python train.py --num_hidden_layers=14 --hidden_size=320 --num_attention_heads=8 --num_key_value_heads=8 --head_dim=64 --intermediate_size=1280 --vocab_size=4096 --hidden_act="tanh_gelu" --norm="layernorm" --norm_place="pre" --norm_eps=1e-05 --positions="learned" --qk_norm=false --attn_scale=0.125 --bias="all" --tie_word_embeddings=true --parallel_block=false --init="normal" --init_std_qkv=0.0251 --init_std_o=0.0 --init_std_up=0.0251 --init_std_down=0.0 --optimizer="muon_variant" --learning_rate=0.00211 --lr_mult_qkv=0.4 --lr_mult_o=4.0 --beta1=0.95 --lr_head=0.0135 --max_grad_norm=1.0 --warmup_steps=200 --schedule="wsd" --decay_fraction=1.0 --decay_shape="linear" --final_lr_fraction=0.05 --batch_tokens=131072 --max_seq_len=512 --doc_mask=true --train_tokens=857800000 --max_steps=6545 --dataset="wikipedia_en"
MLP neurons of a small language model. Each row is named by its layer, matrix (up: input weights) and neuron, and shows model dimensions 128-223. Each number is 500 + 50 x the weight over its row's rms, rounded and kept within 0 to 999. Numbers have three digits each.
After each neuron's rows, "fires on" lists the tokens most often at its 100 highest values on Wikipedia text that the model never trained on. A number after a token or word is its count.

L7.up704:443514584557507493543572525475450472485463520534472583584479486437502473520411482498530560455475456461462479503503485565527456435465394417472543454510537427502559487491514370444536468554473542400522502478461423454553436453567469470545514560481521480512534480472469534426586486477491524623
fires on: "p" 17, "." 14, "t" 10, "qu" 7, "c" 7

L11.up413:419579462486558615464549470509528492432481531502538574501502457578397511451540459551467591556450513481515487553526554454446551496514479495424600422459427414524510535512528539527557493527525403462529504562483486429512507560508604464481401454598532473530467462512542474507487520447513447557
fires on: "." 27, " | " 21, ":" 8, " c" 6, " C" 5

L11.up1205:571524466466473512434467506524508569556482497444567518424391540536535519562505440470536512548485434477393435473392549481496487570446464495481499458497533451508517516588439490498533428553406595533500543591526527410583543521441590473527406545594410432532444497556466447518505548485594540478
fires on: " \"" 26, "," 14, "2" 9, " $" 8

L7.up937:503588436507463486522531507534576538461430595464649373561541535497492510535543500437467484496435522531483492519499521515478531532485455500430527509435457497511508479465457448620531489466515550453501499495478569519541607437508524501617511521472503527431508486525503398543431497487523550431
fires on: "c" 34, "em" 8, "ast" 7, "m" 6

L11.up447:509564456448507545515590519464505458448499443468444494485495520509395393523551451498560599462465443492493580464517520530459528477355535517475475470457536444447558535494472501500401454565439489569472486476569347511551474397500413580479482479499515559486501466432524567470545481535532479555
fires on: " became" 15, " st" 11, " football" 9, " r" 7, " a" 5, " was a" 5

L3.up481:513480442498545472462500496558502571519604485471496535477487529564507554517417494453514428531485551573465505609434501492475391516488460460552565510478646493490561524478454656484480560515457461525525477500483479495563527503392518644458489471515484466422498441435480440505522476499519554429
fires on: " (born " 47, " (" 24, " sp" 5, " −" 5, " ref" 5

L3.up40:610461409466479522497443519406498446414504560451514590536556475512464522481436501370497546531529552500541502614477591487442429453523525486480460433485448476403415498446502511389555538607538416559514560445514401460426486438426589579458525415563483508526531533548492468648434433550494486494
fires on: "ul" 20, "al" 16, "ale" 12, " King" 6, " many" 6, "en" 5

L7.up999:556444473524516527530499433387556538560575478521495496474477496485550481411578391520550456453474506529529458434521514553582502524584499474551582457522428611548572450503515493425458506553520524544519469456492463498432447419515555623466471498544488565408434416446493426492535588502476419527
fires on: "b" 15, "y" 11, "oth" 10, "k" 8, "ab" 6

L7.up902:469589554487545528492477541545437525434487498497485486473548566548535524377533600474456456472358418503498513369579488496535475489495518515486442604506492511606539521480502452490575443498538443407524573491537546517581501481502467565526574511460464566501524492546524506434417493499490500472
fires on: "l" 24, "y" 13, "r" 10, "os" 6, "el" 5, "un" 4

L4.up133:498446481520444521383528437479435478563557534518492447502467477514519464605564520488450486523501460471367452536519551496429414438498466520468464593572535554484445531565526600506490529554536535552599524453472452518379517406522494529537421470487531494531516434566482491565484553495492450577
fires on: " O" 26, "ter" 9, "rop" 7, "orn" 6, " " 6, " U." 5

L8.up321:465437471492471486489520493536505535468605490511519420450511423442504465499459391399468432499538536551476501551466433548547587449468452527498534550521431515513559452521445467504573498614436512487512432462545428549562466529498501509512535551511522552511487469492453570529479459498523376464
fires on: " T" 23, "T" 9, " end" 7, "ept" 5, "Th" 5, " R" 4

L9.up934:557534526524506605613474426436430573455434473480473536483549471490519527516502421476461469473536465479439549422473540490535506488488508561509476504523487494480480443584562505386422475441476565499563467525481467548409586481508520454404378522439540505466565485441578498601489550532515504475
fires on: " was" 41, " married" 7, " is" 4

L3.up432:607534556551464481476491464570414455492482469463546350478530551579490547519496492377496524457630506454525517543495544447541525449437430551472555532520557546411497531426583534595506512465490482496506489538484464458550444470465458579471569474484430482444494443617570435437531602513472550524
fires on: "ro" 23, "ri" 15, "ac" 13, " Gl" 13, " fac" 11, " gl" 7

L8.up820:576516487453587508584527464513472461532469591504482385484593551456540545490450437433478569490523573501520562466537421587545533391529533508445480457379555451417627559528484518523501586448450528404482610637457531514543482514606553476565447504414548427438540545549496523507543469444442473504
fires on: "r" 29, " V" 13, "re" 9, "c" 6, "ell" 4

L8.up680:487555514519528566418434575436479547449471541497471500505560545550526417598509420474420446533567398601463490469475514500448489433440559426546525454593494440469537444478513373530442506510527496523606550458561516491432499480434510530464462497482493605514469501494432512418459526437490482533
fires on: "k" 40, "ro" 9, "y" 7, "ak" 6, "A" 4, "ra" 4

L7.up59:525424496518518588454462442464531442438541543529578501502501443536590478554414600496557577454480530532534532483472564521519597533469455469462489530505545545507443447537539380504588466498426527615432501405440479469499526544422518539390514473509445610491395455480427514492434556523470486467
fires on: "m" 18, "p" 13, "c" 6, "k" 6, "ab" 5, "ance" 4

L7.up316:496602389528557538451455545541499421446548522456562417615557585508572506487445497519567492538477494458499484477549500549488471478531520378517498525562460478576509482595428536541449432505469533541514569527494456522515535337462486546607475589498506524472616403455432590526592499488450496511
fires on: "c" 20, "er" 16, " Franc" 10, "u" 9, "oc" 8, "a" 7

L4.up927:506556462500501613453437473444541576541483472569475484553504493461591548449463513502478501522567578563520470556485573390450568595506503476520454520512492455529497444481549432442515475504596493614538491522482571475442491494470574546522530523553490458509521387464540545413549436477457558478
fires on: " " 27, ":" 20, ")" 8, ": F" 5, " | W " 5

L4.up1102:458501594554443474542550458482431390484526473407566482551476606422519534533536464548499534485532522604500486504487461370499490517504482482476526441498581466456549504521424495515480625435503485559567417530457435467515495557487478469492526528492513450578619502542509513521592539410465650484
fires on: " K" 23, " inc" 19, "ik" 12, " Democratic" 9, "as" 8, " | K" 5

L9.up241:403435501535490500439529456510492545623561404561519416583472500526463539463565466531466501458410489487547388493512440487554440502501571489486493487549434570521558481425426563530560441427463551591550525494513580527456498396496501569443476469534512520493524449434647497552472503579583554380
fires on: " B" 24, "b" 12, " T" 8, "14" 7

L11.up693:546456519513433417453466455480518607488575490385497416517513521513433522522498460448486571524452595563634542450558474488461518480607476498433424442414448513458546416508507458470407488557515595529476462602474592426469503541470466505513581476445462581474541412527485527450499492561526461507
fires on: " K" 23, " G" 14, " L" 11, "e" 7, "h" 5

L3.up66:487509571511538500509500486490533437519502443517559414480431370607425521421573527494514516448533525499575535507513431515622508478537541593554551450498582503559540519487549440389541517469639490576515494569534551442534380464546452568526469406539600535510568533320537539570458520447467442422
fires on: "\n" 52, " re" 15, ";" 14, " m" 11

L9.up873:524550443496559539526514490609385553485519548644493505491532529475417484421522499497507532497571472489503512450525393394494463509447530527536502475577565531423504594527532503474450510441516393589468506464507448492535528540514485596563546487429605436524518479586547415577448585483508422507
fires on: " " 13, "ro" 11, " the " 9, "a" 8, " rem" 7, "h" 7

L7.up481:457536502406453579535537516468576443534510417446597462506488485479534588498461475608572455540479459526558544470420500485416555447479502563547548445470507474472539551440445505461479567421540478443453453460478471486479397375431553476577451506512505541462417574493469480491572376457533583388
fires on: " D" 19, "ol" 11, "d" 8, " | D" 7, " Franc" 6, "-d" 5

L7.up956:433513492468487585537490446541477510514544556511573431521559465364383471537526531566541572468502523508517443575470510435450442509577589498474429414464577446379470537464455571518492506527493460526483492481442547519558513484526483441470488488570514487537415538485459585460518496448496452519
fires on: "est" 27, " t" 13, "ent" 9, " T" 5, "al" 5, "-" 5

L8.up571:565502530512521466525620464510506497528482459488486465472500568544482522462423531461547497512540440582515451433484611424458411512585492554558541531522480510565527433576622583506507523425490559475534452421596465491456483499512441520452441530505515524500457499447483589520404563476521517564
fires on: "an" 15, " " 15, "e" 8, " to the" 6, " the" 6

L8.up339:460480434568527508541551467496572476524465602444601482445472484557476495541480587469525619550523468563511578446436543516579594499606443532437541614588449514554527505479514396482574517561473463496479536558510546531448557426553466564489492513449510577475459561492486498525505500494499493482
fires on: "m" 25, "k" 20, "ing" 6, "ic" 5, "s" 5, "ank" 4

L11.up526:516441429510508399435498467503517494497433413512489521510574525478507478457637451480499504384456373496519522492552525564470530436544601520511462470502606455484477458492516504501469438490530475401559468471531543452442489577443490410542500489483374551452494528460458558564435527487485492449
fires on: " W" 50, "- W" 9, "| " 8, " | W" 5, ", W" 5, " w" 4

L4.up301:516562437430600638433512451579486503507452539571493444598507493499566496475425457453510507509625477457521528564513467460519554468501561601528463448499518562494495447591566495445570599478520460503494519461456526513425495490569561570484472396494545451328614605505492528534504545433486552505
fires on: "ell" 29, "ue" 11, "ig" 8, "re" 8

L4.up252:514455544482529487520435442451490582603429592537544527494459464440498451509540424538507535496554484525422504521485574566415489586479506452542473487354451518507474598503463521429524516559463483443492445537460512508533456532466463593560526404491567597421509436475455461499418523476386511462
fires on: "ust" 26, "ub" 12, "v" 9, "ig" 7, "port" 6, "ist" 5

L3.up253:498559524467492523587568458513476559572531472460502542550478488513459361569410435514466506435430467471429460592469533508420413483433480503569532543542477496493610529421477414489605465452517487469454552540484431513551530404484442529582488446471498502557512517512567447516554469466489500479
fires on: "as" 30, " o" 24, " | O" 10, "led" 5, "ra" 5, " Mer" 4

L7.up50:492549455588535530474537553449533426532389583508557444542438530549441398503535551534531397493587535525422453549519477495445528472482588544483477494543515530421523435520546484482525562552616482489434483501512447485501596505465541569525439548488508476429415441529509512529378574514442503492
fires on: " h" 28, " This" 12, " because" 6, " His" 6, " he" 5

L4.up1221:476567523500512514505532569455483490514412424548461482579556373555465461475589516495475461507471533458512559480544498489440452537510518450550632502492524577432499503532498483488579473486527514447537525539500536484507487485395450462546423527568508457510408573496593495574535545483530496469
fires on: "," 47, ", the" 21, ", a" 4

L9.up1047:470553538474509503478523526504567425440560530536464510455571527465464509582514465489504504575394523545472416518493511533486501485531475507440516496475480508510606485439510542431501546517509401472447425474492585585562510532454539543555526465535424471532496464524629589472464468443450484428
fires on: " r" 23, " Th" 21, " t" 10, " T" 8, " th" 6, " d" 5

L4.up1088:493526480566460494499482550538557510480512528492463466450451495520550577574490586486532499511455503500576495548510557442480504472384465459458482529441498467446582618484541437506554541500511392473528535434466508542527519572480454530463469427478517628536506562554517539506413504501596554392
fires on: "ing" 20, "es" 15, "ins" 9, "ue" 7, " High" 7, "ings" 6

L3.up1172:512534514454510526386496478371477590511465452538436415558522469471521451576511485500575497530516433450511492559541531443415448421482458455415462493525479410509508418496499413490445563504534521578509481631495550443479461547545501521515513481522462409485455525536496519421480413592472563515
fires on: ":" 37, "em" 8, "ut" 7, ")" 7

L4.up860:555502554496461477449544444548603495522508512550464573504546590507396534499594486480586450498482515475470375433533485521449537537453499392534611421449568473541469510452529537547441397505530510514525510572483431507546432415477516511572509472543483496521442562487451510458497482449500598519
fires on: "." 40, "\n\n" 10, " which" 5, " where" 4

L4.up563:503569538486445484464546537529550451453460462492546429393592500463439484440432566424443487473499529573521545468544499527540499487515538545503477476563474526452507495389560535448467510511499580497459468564413527529550501520444461437468463540527525552488489532541547512381520409446476527405
fires on: "L" 20, " h" 19, "B" 9, " g" 7, " (L" 5, " l" 5

L9.up594:472524539508551565477505580480495492495632464523578367527601480536408551475607486579493454510565382519481473427494480457540445436489475472509618463394455567522562422519606560451494421520473585446600515523566480440541461463437519591557433506469408513478538531479522554584457480471519556359
fires on: "a" 95

L7.up703:527579522560536669507462494505480510501451491604517464543472564421454479460534468444542492515532530554515559557431591447507537523533578445522541457573449540529569556486538438419424502550428489451432470506422444653525488515452438544467453534512465438542488462439501560456482524430533547448
fires on: " Bar" 23, "a" 16, " de" 11, "b" 7, "d" 6

L3.up607:417472529527535531538398475492443529505470568514518540473522557449535489580539478553445453532566421511492502442527488502543507494465571479454509500476430548488512524356541500555498413499570557579422473471564546483492507453468502516529462568540443436552435495609542469445521535488489484433
fires on: "and" 66, " stand" 11, "o" 6, " =" 4, "us" 4

L4.up1129:444428538528432514457485531389504574495498505513540436511490458520463559471480453417512523485523538534447439478487423484464494570476588456428453566463620426447534433484455552526497443609542490514429446512481443429505482414505462463410447463576563547409526607535478520487510502444510506453
fires on: "th" 21, "ing" 17, "est" 7, "l" 6, " best" 5

L7.up844:487464432480490391466444482544474507482468498466483460478471549461502484418496449421488473497442441551536488521426530516389460521441465424456506399494417503481533480478562533512535393466519472550517548506445570525488487528458530525538496547544551491461538531431508476440460492477517526498
fires on: "ar" 22, "ah" 13, "h" 10, " Bar" 8, "ert" 4

L9.up390:561443510460501570450439453444451581453518529381449437491519423471434495480411566463542565558467520519417422466470482548440538582591531426474604548501561518536507476462452390534492470523399513682492439642502527415497453519483559443484489525429451465533549492472588438588517498531486499534
fires on: "\n\n" 31, "u" 8, "id" 7, "(" 6, "h" 5, "e" 4

L11.up1263:531453519487414441479487434629462487513505463468490594438562592441473518526431441537428514407538478601495470343496493433421515474464559458540572503504532424532580414525445564614491451491579439527437543573536466454560602486558538561535485471507513497489580481413409524466510581503503480498
fires on: " s" 27, "S" 6, "ir" 5, "th" 5, " of" 4, "os" 4

L7.up984:463506486421495496518546472519550465457444411463523445401533423536469454480512551422475580547443525456529418547532450462503505493487505464485549465475486555481574529532575490376466597545498564500476503486510494485459506588448476513538435521586495536507512466480538652487462537485539541396
fires on: " r" 30, " pl" 8, " sp" 7, " h" 6, " lim" 5, " l" 5

L8.up1107:644538560494560469497465504418465424504502535599464548504463528564478546584551561459515442548451467598546471520415485441511507457616535603465475546562399527617508574511477426563491429526545520433503403528477499469561466491615465512479493519410484529524458466514504471455491424479439449504
fires on: " and" 47, " comm" 7, " b" 7, " com" 7, " f" 5

L3.up65:523571519474458505533467513535397510544578490520481441543461575459513535526515503546511529497534476416549525376523507422499529467496456431533457522535524448574400502530553477534547518528580448489496480505511519568449593553444594539470519501542418491492606492687501512472439492463508510518
fires on: "at" 35, "ath" 25, "ven" 8, "ay" 6, "th" 4

L3.up860:447440601496452509495407411548461542490446438386636462469539524544463539609481414528419482533510566518559412438563469473486421573418521443494495488554501422521464452356460568563505476474559516566370489491653537465500569543426510515481541585541566542498520468553496474433444491461525557477
fires on: "h" 25, " h" 8, " All" 7, "th" 6, "oll" 5, "as" 4

L3.up279:535554478438492519468520426466488516461563416541494465494477441501531463529510528419466519500480519530550472502469397501467556590573431484466590555435527412512473583540491447557486489434536496609460468476545543460531538481391445525453504560465509535448464505386508475582462516558595513589
fires on: "ip" 45, "ic" 21, "ribut" 4

L3.up900:516475521501500568556505561460551430570498504465456482434556446442541507480513481516523480469461472494482471577478610539493487471435462506511511537525503505565537526520436480557530550531432550517455450399542469482485548492570501552526542515495404565453512470553451478578499428541548551429
fires on: "ar" 82, "arri" 5

L11.up53:486430534533510494413528471570424519572482510549535545513471550594487510510479535537503505485453624446485518525563575516529446581458547469447492450441585508490453482556460504499428448458529530465429520500466476544511464499536357528563473472404455453538556458481474484564564492487506507481
fires on: " to" 32, " (" 17, " would" 6, " To" 5

L3.up563:494554577440469506552490453488477524516455511570375475432572525492457573469571482505483426483557555518510482509605579509463510466519490431514505383417511531526542570560389470590483511502482552509472472492523497446472479564565533602531494591479431541493474489426465513487522482518461502545
fires on: " | ." 26, "." 11, " ." 9, " Ret" 8, "L" 4

L3.up339:575446501520451516603498525501520511635482533422527469422402437496557482467431547489525448509367457573495504583631523485459487539576544493484564608428457437578524557500522466496465577511453481508525529565545468498451473506479427567492467564425453547368508450562463623530500530534511487519
fires on: "at" 39, " Is" 31, " it is" 6, "ar" 6, " title" 5, ") (" 5

L9.up495:538512474456457439404571460509475537505411474535481548467445504543348544476514478388537502464505560453484489572550400531578513529514590454533537491555495433525504458557507395416538490537480436442470500523552598507454560490494434491594530444452404504570425439468541478570443479404528499474
fires on: " w" 33, " W" 12, " c" 10, " res" 7, " st" 6, " Res" 4

L4.up364:499477532596472548525473434512475416458497529451518485526475511486510515441528432506431495440440440541517449449576514525573521524521528490520515521527518510452423447503471489548506420492461460455537467574495477593488514539439494469553461497548443563412488531568517575492568448443512537526
fires on: "ing" 48, "es" 9, "ec" 7, "oll" 7, "erv" 6

L3.up877:531574473525518446509473460508444521475486500547498434492567462500505420437494464456389498457457533395586503416557581587554477495530455510572561526439477512486575558524463552595456435428506495474507545510514523474444486590543515513447455477515547485442502461522558514439493367432410479482
fires on: " |" 36, " | P" 12, " | G" 12, " | " 6, " | L" 5, "er |" 4

L7.up419:445502446472429444520587482548569475489580511529528470531573517591471529502476540472569477513443580572455506449507482620463384556505517477492459496380428527508565584544463474572408495513542413432428561485537535512482465455497490485596525486509466538535503484614522562494453483447513477503
fires on: "c" 13, "in" 11, "00" 10, "ot" 8, "f" 8, "ul" 7

L4.up1066:536449505499547493434471441377570513511607620468435521451500488444466519409532566507514482510479535591505541547382512459537456553527532431483547542502423503530463595487481503478558506422589481556494480465475451525503471572419477594523533543548611497455502388422473526552428538534543575517
fires on: "al" 17, "er" 15, "a" 15, "at" 13, "ur" 10, "el" 6

L4.up140:540575485510468520484592550496484498400491434563451539537547556441510507419494456513481513403520476520417498532463557536553469551581561404486654513405435565565499558499512473674512510480499522405437548443539490509416569527477511563412511448528486529411509490543542543526478467434519454511
fires on: " |" 30, " |  | C" 11, " | Votes |" 11, " | T" 7, " | N" 7, "| Party" 5

L7.up1047:479510495472543569486488496543459626468528524475529518544519535397467466483586535454504476502419431419514423571502501455434464385591521455530519518579559497529448580438451513406576514472594548497362445479481528592576483550566460463559557452553597475526433390576547514488458530484509480507
fires on: " t" 36, "-" 11, "ist" 8, "ed" 6

L7.up874:486571492366581537552550445534548515475449637477574521499513505463468511524544424520509512476503518476422575535598464528487580535443505556577566387448516495462583571501530509525565510520471454346520464496527450425493465489483468507496419394438508470540488471443446487444607509468505519365
fires on: "D" 23, " D" 16, " of D" 11, ", D" 9, "-d" 8, "d" 6

L3.up795:423505511455449488482449405520458448560488529553500484516446534404431484548607507479365555530461498490459430471512539464544424527528425582495624501505559523555485473561563528555552562502511488574470490445474533427497416476543455551474516524495426564567468517416618551536531421487509471572
fires on: "il" 16, "enc" 15, "k" 10, "uc" 8, "ut" 6

L3.up722:511493488568471546552529504477456549482553449464481476385471476481462597391483553449526514469537616509458477492436544518461525519524561491475413535469531397436475571461498445633444568540514529624515438401575404540500372433549493504486436485579490587478544501482547538470498441507464483456
fires on: "est" 48, "atre" 14, "ower" 11

L9.up104:507483496514595475441513547498511542512490464562471475475464433435523417554491539483435540481470444556485520474529632531448518487525525442531411426600534448511527551550413506481441576488556566562492502524462493502539527493461451492585609394499556533518496534453420514437506492484470543581
fires on: "ed" 24, " to" 17, "ing" 9, "n" 5, "led" 4

L9.up127:542528394592540461547549424424546482588471435490472490499468514582487530472493495516474503535494371527523468429533501508511524471510517465536572388521508511498501490610542478518522492536511525544436458545537478483487451468508457474511497577488494526493483521524560510474424578504518561511
fires on: " a" 20, " the" 17, "." 9, " h" 6, "e" 5, "ol" 5

L3.up584:529421555454559469529544519482535515609451577442501475557483495435493502512456591404469494480524575502580513491434471505516503540535592548461522536462463427449484533464485481560518486534534501475441505482409478528615492520443446578517488540428532577522465508615491550563495451582533569527
fires on: "el" 44, " story" 7, "aster" 6, " Alex" 5

L4.up391:429459514430564479543478514506522436477534624410534440518497503613537529566532536498523455379513525434454515513528493382497415490565516480546468419459514496414459440527500513573513579490533535552560466496515481510475556488496558552527530611517505421553462528466555400487526440451488597566
fires on: "ated" 27, "red" 11, "ized" 10, "ruct" 9, "is" 7, "ating" 5

L3.up421:581533487430468571515452461465501460451566420483557478568538578542470472474566441482373465520472478562499545306435425473520512449526516488505508462553503510522519525410463498494476631542570474580511461448388528523459482379428499533525475601549496517496520370589429479401420464435426504452
fires on: "y" 69, "sy" 11, "ty" 10

L3.up133:487426492523482560472529509479541467629515432413408381380492485505478557480524462558457538433524526460427439498486460464466485454436484583574500544470589460607601589499447482562513611543508528550514448555472466509543420490468445487549580563518536443477496468446593527415474509526519495420
fires on: "ody" 26, "ob" 6, "adu" 6, " indust" 6, ", " 5, " ret" 5

L9.up782:464471492459362417552470476575480503431531480436516532438489509539512487473482554507460555420501448536519509376445438466506527517496543483425530509516597510565497543429483618513529466502496515447550483532578499470527449422521445522566436578554500514433504518506476477509523510514590527522
fires on: "ch" 13, " g" 12, "e" 8, "th" 7, "os" 6, "ph" 6

L3.up536:522445474485485551548521527458458521470501473534542526493523374419506425475477533414559513528516504514471443470479512503475525469536437535492562530652467507513470472498537498551500478500489418397457440533485447485566484532463541601426488417494396548440544476503498580505550470575509464526
fires on: "w" 16, "ret" 12, "ens" 10, "t" 9, "]" 6

L9.up729:549522464430523404565536403396505623554460478541459575434508492525575519444417518388530508440557496480508573545492491468481547403528477554499572464460524457544551487499486520523571478516425584511536517518597447490452445510541515468559505484434509507527519539516505531540595487494516509501
fires on: " un" 36, "vers" 10, " Z" 9, "ers" 5, " \"" 5, "rom" 4

L3.up160:512523577440459546442562500533495395464565556513461507449462486451523460539497496489470476518535527488487470527494513552515507587528515504416441544501442399564497608518464459483511488455458461488460509445490426424543537610548563611466451518502450552486504394482524610493518490446504425444
fires on: "ur" 16, " Cr" 12, " par" 9, "un" 7, "ic" 6

L3.up5:529487511625473500521424452453514545484446420499534482457516556503516472477519495484589533549513459497492416583560532459453480477482539484493535525378495424513458489482484557579531415465519516553375505508529540518419389474423529587457484600459444599493494501439564568517514465497515504442
fires on: " wh" 15, "ith" 15, " Wh" 10, "th" 6, "oh" 5, "h" 5

L8.up1175:483545517400428565491475514442571539517572575498412484472540498514470476517568423551494433502414603454480515459510525515542435457493519490549512538496454473552537544493526418507586466415417500580417534482529529571545518508479566568507462524570469611515504507483536502501376473412480515553
fires on: " T" 53, " t" 12, ", T" 6, " | T" 4

L3.up967:517511515461517615455536628496404401445516500439584443505455476475370438500508414527477434513512445454451408539508545530626479555393512415566470390491466524498500494413522494486431467476487493513412463425489535436502506499507555567525473523537453426561475461468537592485441458489530498384
fires on: "a" 20, " wh" 15, "o" 9, " Wh" 9, "ha" 7, "art" 6

L3.up357:402565608511434501468457571537523469512493442453510498521491424498413416394464606406498426544506463516500516541409544505546424490528457498512445537412462530544552619517464461478492442540494444470535470446514495468497446527485619531569543490416473564460554505398473441650510473516482506492
fires on: "ou" 60, "A" 32

L7.up1194:484461500520532455455456555466400406483473504484479550511475493514502517546476510512515455503500587428544577440555514498456499504457444458474579438482506428474537427487474464458520501442472523435464475497464474535454523446514448504530515540477531437563563495462533520577476504555529499553
fires on: "-" 17, "b" 14, "c" 8, "p" 8, "or" 7, "it" 7

L4.up1241:526459555557584488595525634459576566543433401509543406512556481587504456547600462498537512513462494508564511513501483535476438477577474489492571488521538515531436606484531508428438471538531542499483396491484496453461561523490410517511469501495467538519441505558539450532496564568527517518
fires on: "," 29, "though" 7, "ile" 7, " when" 5, " When" 5, ", who" 4

L11.up352:452462512491552421622488536507561460499457491575442491482503570525459523592475550526512464512389441495487466408499611575452487512432509527585512419505443454460512499479502536528530465513589541430598496505502432463424423460443551505476595553462507540469365540522461451490483502540494506536
fires on: " L" 51, "." 10, "- L" 7, " | L" 5, "\n\n" 4, "L" 4

L4.up474:635508509550523469536517453500444515489500446487565461480541482534457473404512558407446501516490556455570403414446520504469480521511527475431488474489497514469524533511429533586503484533437493487539490532571490498464497487428478574477487567559450457431512472610465507476531489541408544492
fires on: " | " 67, "1" 5, "4" 5, " |" 4

L4.up836:488505532489495614501464518416468459494542523477564437464555554546528490545458611538562565424419498546413523596488468507562546449517543508550476414592551509489470533425477530456479514388583461507451420574452500466484415486460462535468478557495585473502489507412622554608466420484476538417
fires on: ", but" 24, "\n" 17, ";" 15, "," 7, " but" 6

L8.up53:511451520542494538432512496489498459504474543439480458527522519519532552465504506447446497546480428508465452553550500450512404443544546508475591536460603591578526467510510434547424487562520572461501529510526537444529531510576537409521445431487556574546538515542486421477535530509595411394
fires on: "ol" 29, " dis" 8, "per" 7, " power" 7, " in" 7, " pre" 5

L11.up699:512457414435451481396511470466485567495566399581424530600500515531534576524525532424556533497445541419456502478513495393589439434459519512508459503531492556457520468495458562548469551539389487511501498563473530476513544376407488601545439532519470518552540441526558443565527498420564503557
fires on: " T" 47, " t" 11, " B" 10, ", T" 4, " Bar" 4

L11.up97:492502548398443509425517536457437465501427444493485581550517502489506525556563425508526496528508470524584563532459508560344522476473493512511483458511452493521526522606459490509487413550576606489501505578522484450550444518422487501485459542522484518515541494447565542548540534572442472444
fires on: "2" 33, " ext" 14, "," 13

L4.up989:582578451393538526585501484508367489513536537502467473526521540529459580526521503467569499495579447542544445511476514433566550513451478519431532422550452491511543525422480515519513465486508504512572558530569510525533504490518557528424452504414557482395436484531536526551594534454427445578
fires on: " National" 11, " Gl" 10, " ins" 9, "ro" 8, " v" 8, " gl" 7

L4.up199:554552436493450479502495507518545490460525545528489511574464493532558527542555503469516493391537491438519512547494500465528596482463560569484508463411387477518483467544532546499439499553527539541402398484581499529582545500544457505521529536549570577431486508399572506508510471594572571482
fires on: "art" 18, "erg" 16, "vent" 7, "rom" 6, "qu" 5, "ere" 5

L11.up1278:503476582529454594510409591465449369420566435524481553523597431497494437527613564480514413470484465453482469421491533495497532408512502511477443517472543487470516512516473522486571465448518380479438505515382544546566499614519442495587566544509426466523487570563530553459500563586546520504
fires on: " or" 30, ", al" 9, ", or" 7, "el" 6, " al" 5, "r" 4

L9.up175:494593628414544420494465495481596479480544507431449536507472592529516482511552544544458488621457485432436568491471481547498504456504523459519450513451472454546571514446472456402426559490549478399520484480473512561544401505530578492462539419552546427586475589538552462531500499540422486507
fires on: " f" 46, " in" 20, "ent" 10, "el" 5

L9.up977:481486451561539462477464435513516535452461530491533582445564503497521451457517637566542506516477474501472463455542589411472513500547575547442603505499527469489490531518509472566474556523474513497493498441448452553470525462547521557474399532575552449592463530437491422452394517453530473491
fires on: "." 23, " | " 17, " of" 8, ":" 7, "," 4, "-" 4

L4.up428:539515492484498448585505508471453553580439466515552365513532465518505477450521590514540436505565547515396446524486473481480600566546502458551558450418354531471504620544438427562458530476545514476489486504460445480445513489544434524472527528455410551519510542468436502519538440451580485524
fires on: " | ." 22, "," 17, "–" 11, " | " 8, " | G" 6, "." 4

L3.up596:491450494571488488463602576524477442487590438528520492462504461426431490458479538465591512472481474386468407516517464555601402513422423472493556452521598474438466477441395421559440425522504540531524449453469537490558462493488468462508499428438485563506496440413521521516449470527500469412
fires on: "n" 30, "N" 15, "w" 14, " L" 9, " N" 5

L4.up52:573468563571542430574510494516552520423449477456511590484598512431465486490374496546517510350480471501499549506485490454444519506435424460555538543518555569457490429418489381484534470517482513479514446546456477360536523438494522515473490548509562594557575470465519511551470486478552420449
fires on: "ra" 17, "per" 12, "an" 10, "as" 9, "o" 5, "ce" 4

L9.up1031:506534433519481470513432523523490497403562493519511532583627552505591454464536603490490515433540530454508535469418534533497435462558499547505573505446426435503527493467409487584461446481548487548489542536486591510437605567507503566503506508360543655551471532496541478539453550504512549491
fires on: "1" 15, "2" 15, "m" 7, "c" 6, "s" 5, "d" 5

L4.up769:591540529389457548530459489534497567448465518550477556551424456504546437533500573521494577521539567565571486463490489521501487512472338485480530480500515550487474556574393508489505427529515592589511480539530492382549475445480495455500541575480442523476497508484477468486521482597597548521
fires on: "ic" 35, "," 10, "ian" 10

L4.up797:516520451480556510530585504478468491544589574463442457483432523459554524511526561499479531591458526527565432529487476528488522427457481402471572495533438526498470544469521528340582483538562576492493443534447394508517498512406522524499456530501507616451510425540492507506547516456489517523
fires on: "at" 27, " of" 13, " v" 7, "r" 7, "ur" 7, "ist" 6